Part of a small language model's weights: width 384.
MLP neurons of a small language model. Each row is named by its layer, matrix (gate and up: input weights) and neuron, and shows model dimensions 256-383. Each number is 500 + 25 x the weight over its row's rms, rounded and kept within 0 to 999. Numbers have three digits each. A neuron's up and down rows have the sign that makes its largest values positive.
A block is one neuron, or neurons of one layer that tend to fire together. After each block is what it responds to, as a language model described it from the Wikipedia text at the highest values.

L11.gate45:510493519458470511505465502533475513517501475513496516559486496512509518535505493502459514501454468518476540462497519486482522508519482528529475439499515493538522461457484471462492497488511483510534486531508477510487514485520528471490537473471470508443517473510511476506526448515484487540502540522536510459555533481458493483461482490496514487536518480498531482497519490528538512500518
L11.up45:484477504477517504524528504480491550534548489507515500474509506502448513539504507456517489423494512528449513470481534466480528488552496501506520508463485519544493513526537511528460502508504480477494510548487520503454489468494517494486483483493483501482541484503503457504497486539497436502491441520500482493512501536518557459451486501452529521486511518504467518510467501481531527525484
L11.gate52:523493515530520498470474487482467451513512481489520512487520487516485495530493553471475484482538473486511498525535525497503502505523457480513488550486531483491489461478514475527461517509514526492490457515468520478494482515504545480460512527503496497517492500487461453468493485525470527558483455495487449553489535475483477479469473491508485504527536465530532488472523522515526495490501
L11.up52:493502486470528486461488455466501487534502507480470470464545540512517548492536500472505520524548508486481439512471497510471486512504510420520462531486511468504513480494499528520473484515502478526476484492490522477492518519492491492527493516510470514516501495490406490474514496481476493540482498509522456527529526526462524498508506463510473506498499504531494547444520513486499462494468
L11.gate73:496508501511504531475445477517443476481525484518505455531512547526510501516492552474465511453523484477486515489507496485460464496521508474490535477484517500514517494490517510500497504461496470472456491493485504518535503488464466526489500513482464502452538494532529477440467537505494531563472486506505524501550527481511508516472528469491486518527466472517465553463523500518516493501523
L11.up73:476524488503528521471525495468474476484476485487510473474519494521485498520492514520445496475570502522478543450523503512499482509507535497506515524511462550528485520495511481529548502495500471478509515525502551538453509493468519491478470515484447506488504529559487477499470503498540505529478495526510495486512530503521479545472486473540483495500499510551537508517485508523494468484505
L11.gate102:516475537442493526532500522511496496491484489499524549486468528471507505486478495490510472499511484472487543499508500491514525520486473504493468428494525504539506440494452501501465470540521521479497473491496505502523492510512545470485490509503510514532493523508495454498518536490466512500497457498475488515557459523490498499506499474496541470507504514526458544507458453518464511501473
L11.up102:487493506493528518466501488513497452492523468508485493496473520496498570502451500473502488491464480547514563525485488518486503489515529500477499527493517525491508497502498520481494504499517523506485488495524465503568521473478531505537455500525512515474496493523514476477455495488520495507463446525472478485520498507532483506506510466469513482504522456523496530499490512479529474535487
L11.gate148:485510511492489519511509532463492498543515487467543501503519478481505578498495467489447514486501466543474501489495477500483475508555499509511489473493538538498498503541530498477504452515490525499464493479500502473500541513487536480479502497491507465469496527564495494499477499474434509504485494545475506482503505474525466475462435491505548491499511477522501540481442479534471477485508
L11.up148:495475476508514501495523503484463518520476529518526501507465536471495501494533510510476510511524511548504486478509479487485455483506481498504498488524542521480455548491561469504465493509523487504514457474452550523502496490496506483497459564523457510508535495541463474507490458511497510530495465472459469475465521485491494563461492467540502521512485516492495523514540501526486499495507
L11.gate150:519501509554516505468477476470507518501455476507498567489519509476466489506511547466512491536499501495484518495444515472466516479505492509524516476498516538475534474470530531494440522516502525515465499492468511494515517493496496488464485511491489526469541486486478450527475528520461473508475485522512493517518484504463508522479502497514476474507514515497468505548463484485438493491504
L11.up150:511484527494526502465485506509475493510491486479496488460507495491498490495475491515468525485527478480520496515467492537516471496492486445502509500545526534520482485484505572502539478477496487478461539476451542517510512542474506471513491518519499501520500490510522525509529561495460497454481507485509511503502469533486502471542502493537488470480494515477494467555536532479480480444482
L11.gate231:537482508477501511504504534479476476516484521510524464490428510478428539496491512488478513506484448527432532456458489487487491489488495490467456502481519546509474473477511533512468470515512461492529487452517501500500523486524489479455490496515533518484468522494508457536521524533531505546453472487508480494518476519472448472498492509510507475490537478535501499489499504537489486503501
L11.up231:524437497453461538531505507521496520518496543527508469492481460464456555486493461459475491515520468491523491486508506440492500553520504482542473468434491514498535438495542528522505514513512472497492477500528493534470545508517508529510474514494516484488519537510520472507581513500487494511515494557476458485507471515492482513499468532519484480522529526506493471506517507541507545529487
L11.gate304:510504526511493526527504470525460463507519505489540498508474497486439527509496496494495489497481465499501541506468503465508511457476496516466509488545540498500515526463497504546482471489536510479495524498515506524499491505455548497469459541494489499488471508498557456535499470496505476534452465510475488483519490530491482498470471508472520458458482508539470460545522497518484529480523
L11.up304:504497523496517554536474466491471514502512474472522505528484509476525520506511428480520472472487559467515468513487536470511503497509513488501527543495562480490471527516511454527500479541493518417478468525509508507469506484510520526493506547496504510509513498505476529533516487497481495497485469529518484521528507532486498509513510500555519541475538506514540454536500528528475511506532
L11.gate335:505489510522486526471520494505496511502521499482534498495464470507489530476497498498498495464517455503475500477507528501503472496501444519495522517546504520473515474483481508481497476507501480493456447463493553500507524504485490495478510499495515510451518482548557515529504523489500486526462502484524475506523523514485441533500500528483476507483503460486551542495478503522526548538507
L11.up335:534490487502501530499546495469447507533495508478520547506495470504487520513486502498534520492481488540499504453474469544491455470538504512492501510531512485481540485461460480513500515517438488481468535485489443528512491537510445507493516505467524482482526478506476512473504511455449499474493512506497476470474521490568527453520471495519505493494538471472527534529516530547494473495459
L11.gate370:499516498461480524497498483482508520508517490538523536511521525502487524464439508509468496501505495490519548472497558483506472535511510496523489499508537511488530507485515527516468485490522484514466495482481480502504530511463493553470490496522537509507464492518519505493470487504499498534485469485513483495571478485477481539495510511471512458486491462525503505508480474482489477453502
L11.up370:476495445519511496466472476496464468518488492505517466484509491506532503472482463521517500476501497513502533484488531477515506547433478494487529496502523505451539487518532492500457507470555499470480446510541497449558506478502505450492490523486492495474499479497485511514490545491497539483496493488510503503487493487453492533523515544463496494523479515489510518497533544537475519445497
L11.gate373:516504519477487537488468498510483507505514500483494558480471482450480515526471491496506502477504501526515510517496537462475504510501506474488437495497526490519495454519524486485468503519540515488497477519500490549499524464517487471456492510516492498531555501485529444511499453536494491532455549521492483466520458487454494467483503497521529463529494461524495491524487474484450502500482
L11.up373:473490498501488521512511458539502499541501522510501509462475514469509543510523507498478544455481511517519477546477478476520505531487459480517439487489490566520476498479510500488481484520548471550504480529503503507488562484508521517506489536558504474481506489531539498515452460493477513489458481536528466511531496519476510497511481486534497494537485476494469533484519451547503526518495
L11.gate463:489480518496490531482481459470530494512475517464481510462473497556482502455509480529477494492507487468518504563487492525503496471507474499489508488516478534523490505464502524504512509480504488475488521517493533514499546541450494445506521549482446490454500535550521460543499506487504531500461500458451491467506487484516511497489485495505504466510490518535479516505543524502479521490490
L11.up463:525448500461538496448485467493511460525490531444523511506508511492475474503499528499477549489470485451534545509495491486500471523488490525504493504525509518539498458500525507483473497504521524476505496539526473575509513463493506499510534507496470523482526515544519482490482483546502486494529495486450481469467485525500512522559529506490499462521431505475483547513534533434475520501506
L11.gate465:546474561534495477502458483509504519512518468521495467495478464500502520568508536469499453469522467524503504507493534498493497504454505494564465512491484556543517475513489496463477511483481489481514508498497484534523487489504507499453516542514522489481492500514516493517524482484466509544528503495511456501525525507480443494473477506500503532524547492484510515494510442530505529518512
L11.up465:447464486519492510478528458494516523491550491461500504475521482491477527488453501449458480503526492491481520532495509468472487508546456486506544495485502534494490555533514535520508494497482450490488481449484508513485516484497509522569420518519494480528448514457555524495493546479508494468474461536513530444529481511472483494452500480503487494484511473516524504484463539495512475512500
L11.gate554:500486536523468520514466505532460494522536477481506496517508464471491537502516475506502455470487477529466492504513515499495527481542496492465477481479553474475513502517515469499511497449465488488474507493488504484518484542472493503506491510485551485503500525525523535479519524517487533555460472488531527489542495484524445526502486527500483542493498458525517537508483451536522465523569
L11.up554:472530529470446489514507514496482511554511461499516533519511466487484505522535476523509456466551507477525501492483485496488513497506521481501495490479514467461527443449487499516514502456465463522490516531489505516473456511503524526552479521532512475495520500480536539516526514531476530527459513484485541528466479470527461502523546568486499500500516493493507505516503538498492489507493
L11.gate664:468481483496511528511514509469513487522503489477557530491516479473482563487449469453495515463518480545482518507465521474511515505476501503495488505540541499517490540501503511482461494443509518471488491523500497501451507480493485488499479517510518489504494538510506492457474490535497478503492493483488507543514502495517473513500492512486515459456473455517516558483490502500535507492516
L11.up664:504495499516459522471522486523489524529517520506478504522500506511546511495496483476520509499508470491486485477502476436501486506515506540530493507484466521503514522535491470565500490533497475489510506517502505524517519499533567528479502488544481501480489461555488486487485496479511490509488541520479486489494529556534462513540448441537514481494566515469504537512502521480460506531510
L11.gate692:481470524510546551499550515537453497497504488531497484496474470483477532516481465473523519516498474512494567509497475510497503523519523515466490520500512532515524484480489501476527523502506505505511514490459518511492487501456482540549490531486508501518451508532545499465548494529513465527512532513519467507549458497482473507461452496520487514480490480507521519537505502493543528514482
L11.up692:490439513506471537468478498537513490499484518501487550560484511506498493465544506514451481507503542504494488500503480515521483481524513492490557508522528486475495484540512476479515546534540472554509483487512471560512516510501496521511526519481449549483515507467543532505479490510569461512485531475514508545549502507492518480538519459506452527491503486443502507543494527531528533476507
Infobox and list fields

L5.gate355:475530517544442500535486468532529507513511515531503490485513482447478508496498516513493510533485508495502531513487490492471532512564482478490484524496495532534519456508485501480486478499504541505506509459512468509517499489513461463461494514522533508498492499501468491482509520487470560524545519491448519477520495505506516522504467498494520476517535517531481496516509484427499508505491
L5.up355:506502520516508502514515483498514485536482501511474492502484484507551532508521501486524473535462460514484515545515544525472507512475464529524495514511467464495493495477473489507478480489542468516492518524545458485486460494515496496554536529479500514517517488510528555489538522515537473507561481474547474503502499492487543551521495514507448536495471483543481546471501519548481440512482
L5.gate635:493504503519508519492474493496492483497528530531558491456515527536485474525522482504467486540499486511491484500494501519548482506516478450474528466507501458523493516541500491512464520554534507560498442518456535505482481504482491521542510510510511527468468503492485520530529501491532493445539471468517493484539537491521475525533523518493537531478491467493513523477497494439536490470504
L5.up635:485504528524482501507540497464495525540494551503528502461491537508476471484502466503497487466509522508462520489511486491517539537534505489467483508516524478507476530531501506495496449486463494534470489515437514514517502507451522509500468522531453485478486497464520484526519492504497529462479477456545535462545464495505473487526466488522519476512515496538484513553490495502491553487513
L5.gate654:476539507531525510479546479491467467521491557508513516457513461504516531525511480478542510499504516512490506537520466497447498481516505513535491496495474533488462496473525505488520491548486487498511484505511475484493487491451561538489522519515504529518519455513461474484496549474499500476522518484551504506518534474514530533501498473525513483491518518514514529474499461459515484465502
L5.up654:463503501477465535485528526460509491514499519466478494517507440509479511500509479496478452481476522467489487501512485507456538494497497490497465514489498461471546548476475462532524467503493421525492477531520492504509510518475478523521478480452491478519498526471471501476481466508460508495485477531460490493472497468486501527480464472485480489449512521520485538462469485514502517491542
L5.gate731:533510495459492476519447487526561448513507512509504537516538520523499496466476497451520514534474470492521523459507512501515512465492515532473492520531475527477497486512487488497435500543482504510488499456486494518527462544483523500524509484453520492527487488487503472562544506530465511511478458513508479459495476477514466484531484476517516490515501513487499495521510465545522501514499
L5.up731:528488539465470517515453483473488494497504517479506524488546432513481482487477497497466554572498473514446523488469484490526515477528535491519543462517497516546535495463487460494499466519500536506479545478471518486508482478480481489506504495459509486529471477487480488534529521495487514515497474481457499496458524502486473484557523471515531528482507543463463500524490506475445501465451
Years starting with 20

L5.gate378:479503498487474535498527516494502553526519564495519520535509454519519489506518525470545435475514489480523493482511494483513474538481512446447478502513521520506514545487502514523505466488482535531497563494487486503470534514514499531489512536480515547487515484477536507497519491452536479544456541478461508522483476513548498494478497477491532482529464535485496489546494503492519503499524
L5.up378:522537466537481470510522520462531487453483508497501491504509506502581540482501548508484503470484474496520518507472471488460511508484445504508469531515512464529510519503538553483514520515555500523464512507525511468494502546460496479467488557474545484508519496489448498512534514572531529489488535513493535522491515495477509489477505545505526488526515527497500498504482508509475460498468
L5.gate446:508541484498538474497506470496437481462509490527504515481487537528509491448473463503475490483488519517468497513493497526459496549519492472490487511499471530489507453483496565481476483506505475518502507557527460484506504509467473516506545504525512490515517477493468523443510495505519549509470526514486482521558496491484513519491485492495480485504507502534447526449495509510534467473513
L5.up446:465442499488466456472482489510519488481515492503506539528489496483474523517536462510497488482513527494509450476466542526474524525480468535470486475534529507486482523450495542468503504521518492501491499494510479499465479502519515500539466526518505510535507524462523496481507462495477529468486488490478471491476533499524471511515494531503498525538521501509437507521497528483491498528479
L5.gate526:472474507510569539496513483491539525468555487467474536498495538496503512539532540524507513482531479516480475491537492467481477441482558529495455467504503513477545520531500519448536542516486530478494499544452478508485501477513543515502495456486481503508522484515482496505523529482515493480482481493478487503493439490480508519490510498479488472458532510524536494504493479501502514477520
L5.up526:473470496461506542479492477530464514507559522515476528491504475531486505500510495494514476502500484512495536507469479504482474548478506489514480546517484436490517530515486513509533506516537476543492520482504501514470509514476539563511509488534455497536513530540500528489503523508517505504538524509536486492498485491471496526467493500490491555513483533491484443521509509567500473486498
L5.gate757:518486490450534518527467464515550502510453518517518545515474503477472522468499478449541513460511453520461456479523467469513520475495524482508479517522494538465517473479477509457485477452538489481535493556484555525518470532513531487485501553504534506499482499514519487513501521462502483511537521492523472506503509443503508467456513521496497477525464523472509511498549481499470501501518
L5.up757:481485489500482505473530495550500457503515451485468517521513507529497505500496497502532470528520487527480518469438551518522487484526507536497486506488482549514511518526513506468488496499472468501500537507538501541491513492479513547502493469483477489527537477467516504510518535474516539538515497526504493481549499475484511533507465528452485522491467430492516518489521543483500496543532
Infobox end, "at"

L13.gate100:487491501553523487475511507480534502489476506519521505495458452466423489512490500483492516498537490505532468517445524501492469477489505512504487452502458522466464494512498480519493440488506469524513526509500501543515457506519532514518485523535494465470486525532569490539484522510490497543486497473483537462512503467469476484494514509500482487517493500537488523531502464501502484509519
L13.up100:464502479494483463532525518528527456490521489530494519477498452490511485531545488537517531495529529470530443523553496563440484463548476513500486497517475488529493541509518560471512482459495520475476517516503484530530461494499455500522540509524505506511540522457483527484540493462470517486507503500530509532466507505515464478500541472518480474470503515474495487502480510466534463515510
Year digits

L11.gate141:512494498525491493489493537500507457508432471527504512529481498509506544487539502503482509500555483434509492516526532502465480467499518487510484549500482535526488475503500512526510497483469445496504552478499514508473503466519465501502514489511505502444523513504520485498481506496476484491500493514502485462492489498468525514481524480473501470537530507507481477486447481509496521505522
L11.up141:472500524487546507438526484486450520531526512537530490448502523472467500468525484506471479475532525503512456505481489533513546527493518506494466511475504459541486497540475490502489503508487502504473494558488528507519491508507528504538475495480478486499487542521470481497499521519508499508441470497484543552491509504497509500451511487472475528487521469534503504467501507522517474502475
L11.gate174:489509511494548492482506450481513495520500496483467461464485525489445502492525495511523507500497542533496527485479484499516507508526488553456535460525517496539475510510503486510523472488506496514462528470489501514486485470494523507455502524510475486506499502507498508518519536506490531489488498460484510460492525489477567509517518535501488498468514524474499506529553450492492530480498
L11.up174:457512490470517507463548493492516496501464506494525461522551536499503511529529470499537544466520516516511496497534546570487552501501519468505489487486496497500449515526486536519495505498471524552527470492520505502504497502552491477483447543559477514489479517530517567522517518518467525544485472514483525498518523533487493516526513481507506552507492524466502491496520491492479495549477
L11.gate271:491527498493479509475490497503465507527522465531507516467534511481508537530529466504464499510509513470461497521445491585485501503563537517494498473470473479461523488494498499461493500460494522532528499507489528484505526478501477463524516501484513458476481485494460522470495517509462504523513499481532574491537469530527496504479523489463503527541509469498522507486471505479517463500506
L11.up271:510498473484531519520524538458495464573481507509537475478509531538469537522507515481463487514483486485520525522491486523531528518477531520546486499532478532463518510499480541547468500547507486503451549500523562490469483520491451495531535458502545504540515466509500524527534482532513492498506486450508508469463449523487462533506514469525520431525542463517514474494464476483503510503501
L11.gate355:522491519545524512501472484513520481498483522479547508538485514462457501474489494488504466538468435456509491468516527481449522476478512542519494497528504508509510513475495492504511464479523524511501508431487495471533513463490503434490476480479508533506453526462483525481502505476511536540529515495494507475532490481504528502516500458494550494513498536490500492528475507515454496502451
L11.up355:530511514493533472483498462533524530441515549510523528528542498506529500508470503476519481540481474517497517507517512497472533471495531490538532516507499518522475530488521508488524472498520523520501472475484531495496527452490516479525531508463549544525476535461501534492512539498497524520515513476500458487535493486511533533509520483540505487498532524494468481527545492517476500511484
L11.gate398:465509510494500500481498526514495485494522483527502498510517491465485539532468502473507463505474464467512482508463510537442488508457478495511476504539504461497464499518476546482502480503484508498463484521534470475461512512452467511533492509494521507513501498458474532503500518509512502506510510461501540517477484522500533474504503523502514520552482505539498517544508475515495446499551
L11.up398:481484518513495484513468476486459469509509532530506533479544529473476477495510529495505483501468524486519478499529460488512481460476480477460511502490485513501464477466499512539477483523538559509487543516509485480513546544488483499494516499527516463486520501501492460497525499454507517501529473475521513456480506411479465475485497510534508489512480463477472480528545515502532500495486
L11.gate420:464521558511503504525504475512459494505499501506528546499505465489526561469452467497510467466547483496494527511506543523496514481493482520504455473524532509510524520514502500479491483498531491468480514509512524534514500495474526544458479477502511499492546510504524447523477494486508469537424492518504479530549508513456495506457496510498518458520477452509503556522508488480530502544517
L11.up420:490517472498475476478502468528472474552529500509502454503558504475493494489469536478519429476492498464516503525533493546466499535496498473531457495488507512521487463549508496470496496563523485508512473510477485488507473466517519483485496464466517487467518506490499516484532506489479477478496529477521470522507506523553479469542497508547502486458543443522467524489472460505486505475507
L11.gate421:461494536513483493530498512499441481486522509516478501496521457514446498497499468510496504532510482490490490524495464517513489512499489514463484518490528471536492491501465540494500465487526478544463510529508518503550501524508491547503491483479501492515488549516501499532524495464460470504457417506489482471537465486530496501470506514486525503480545508548487519517480478508467471455549
L11.up421:528457495495466473523516472489525489508485483487497507481488501499528519547513491502485464536535524517536537502453495508496520496490486516503472503489476513505480472510546518469498469537505466521543479498495529517475509494472500524452533544527455530524484492503509439531553522514509501523502493530495462471550501483532487510469512537478505488479530501477491516500483477494487525499532
L11.gate470:478518462488508515478483495491526491500483488506563501525468465443500506524467540523475502516466515492488487482488529537466486520525534455497454510550506502508531528509496531502446457519528491444512509480476491457504476474449456518485523447487500464513503490469509483519489469512476496502519532467522516492523455497496496471520533484467454490492500511545531501528509503461520505512518
L11.up470:461536446499483496494519471501514494502491493512531471547495517496497506515470500529477519506479475508502538523501459510537501501525507490484510510503484441560494535523515502547454470467516547491523510489505479492480487475501483471514515475494494467495538493487475494506524482535488439501537510469507480462574516510501526504469532470502505526537512443503471476529492498502548542496505
L11.gate480:499498530496519518480456495483488523477495498493507531502493451452457499507514513527505456487456478500516475497527530539496527525514480495522446520541511497513497485495507515552501494496517458478527515526538514517507511528489537519505540461539503513530522489469474521481510523506536500489481485479490519500529469493479502508512487495481517496541480485513476478533522494480554459507531
L11.up480:500508528502546501502522489532464484475490503497515491470525461495533494499473517545526469477461488467507475498545476551489533538467500505500460533564505470506486474505526486500535473528536459478542468505510493491527477493520499502481527463524517479494503538495476503474555480513530481474505483463493524524501479485461508521536509489536477500505492476486494458494473531497512467481500
L11.gate525:553522481522557472491468482567459510512501478536484497486467449425468509490509491520490465551506534513480499503479493486485524485509511528479447507547508504537467476542483490483489507552524526514494505491505478523492501489486481493491522472496508528510528531527529515495529509499529534508518481482536497494510453464502525507514495511484529487537519472528498461528489436455504490492533
L11.up525:495497506531499483485467486461511518517485554511520538468522541507485537487463522477510509472529469475509445504492506484463509483511475522527482498473470521501524488466482492491485453488485469497497453470504492487515488472537501526486493517480536480489504519485486482486470506503503498508500523475485496465490549502485505468502500488463512471462501545483495541477464502524485476489506
L11.gate531:510470484503519488512507517495517465509460472494477463511494493520440462504560533546504504517477519494534528461466546481504522506511505541480521479493478524541490463467516501521455534492475482553491547502527520480486464510492518500487517493476478526496481486466531479543520470469516481517545490514506511472498515470486487485506528509520531504459489508519531536480518520505535439522540
L11.up531:494500516472505468502458498475488475528517477535478484449506488506533506516515495521454517521516463456508473491485515492435493483467428503502503509479532516523516496514513456490519460473525466483456487469492517461530514468509494539541512473463509503494460493555455508509500496513462510508468542502522529451479500505459486522490524484526502455523569468505522530451505527528494506561528
L11.gate533:522496548543524520468487488582484503500577513518528540515500444541468524516500515532494490500507493484519495503509522504455515538531516519465476519486463486507477488507460531497548490502463509477498482530476506459484523493508489544470554465451540518462515468491548520513493530498495488544503536516513537489531522500521478473507505492513479516488517491489541523512479509514517492512482
L11.up533:557475501541482492529531460523512480476469495531490531506490471475503532504532518500483508444507500480518513462495514496471518512458536502507518505485485516489483483467519486472498446519483516526503504490493509500473547536522543498477538511506498506466508492465483540531484541527494498498535484529461526505511506477471521485508458500485475550525498490494530478495476538534486476567470
L11.gate594:496463559523481531488470498477499437529495448467488537513497450464497546503502531525450517516477509482509490504468519484495525491490512505515550465547477533492514507512511468503508487507503522527501577509470470505529476483428500489483533553543457467522477498447525480554521485480493444507530490489530505501457518491514503452480515508507506521507513500498503499542535507470527484520539
L11.up594:513524524478512497518494508466520512514490522468504491479526504532459506517522514522526520479517467509480469489467498485471497461470474455497472497477479515496485524495547530498516496440449498501514476469496522490471533496537515472478470506475500472483451510496495517470511523466473513501446533478524479486525473522452500517504530505524476498501474465485474497510487488454479496482460
L11.gate649:502509487476524487525505444513477466510479505534525484484502472506483488493535524507467446490443495501470525502451506537511495506476515457492502486540514477507501491485525523498488444489497531487534503534534472466446533492508471514493478507516534531476487495479510471503501533486531509525514530487469481512499493512456493478481480547507529483496503498488460473473542456509495482506529
L11.up649:476479496566526536495470463489512491527487515465486445495494510520512553500503482491484463558536571523517473506490486500506497505520515475514499536501496498484487520472528503496485448506495509498527471508516497524480515492448488501469455534490503470489521494517464503487488517514524497493521492484510478511529482499496516448504480514476504502490460524524503468530506480465522530467512
L11.gate672:463495494487514490505511486513509485544532502504494477458499496452479509537508505453534500495469488527479523505486492536483508536521497484505515514534503493502503526520516512518513469453464540471524517523494483514474529443479512507496548504535521463482516448516504505454467508500515474543556504530517538502537491496496482525485523491500479505496491451520474551502514469452540496480508
L11.up672:500488522490522504516490462461506486515492500484510449484480523525494495574541525520536523528503468502516478501454468511445495518445481502483493522511474507499462484461569522531489536465492455534457535506503524525510530489495508446514499530471486470503491505509498522541527514518499457470480480475487484498492498502504553510500518457477504476520500479493545485468484465511496492473515
L11.gate695:495547499511508475506473515503462495498527463540523475531486449465485516529541505531452477516462468499513517467496518548490497509477486498500487468533499468473489505506493477540500451499445476482531491453486494494465495525514466491502542511569549462467519531542529517463512517486502518542511485444517535504463501504521489540533525487498568521452547515513506462479519476508515502507500
L11.up695:441512522535494503475481529522481479517521482486565495483527463508484500487500530520508512498462474494482456526540498512480518498487468463472499511506461473444469497483491503508497471527514509478469497500503476480467520457424489503508459519496561457493456501489502518483480479488522500469553499472484495498509487494487469503491488482521435532481488543539520524479544481462502530463543
Year digit after leading

L13.gate626:494497479478519495497500542476540500511523498495529496536459502531509520469492450500457479490541466481490549493514525486518437500473473480534484490537510528501544486481539496524496498539546470472435516484480516529475510509474514535465485524518511537528482459527519481495474479536485493521515477528475483551562481501475461477456459465450516455492495480499472556511516500492482500508485
L13.up626:512530507539514470511493479526554491496482472468486502519493511504513475527507512489513451488531486508551485547508516493497533529522504485535460519466457519505483563520472512480520499532488511523506481517518473522549558536456486483504485544551502437492539526491482530486521516534528531511510488523496521529507518484530514529482454525516537548523522511513455510502452477508569521538527
Predictable-continuation tokens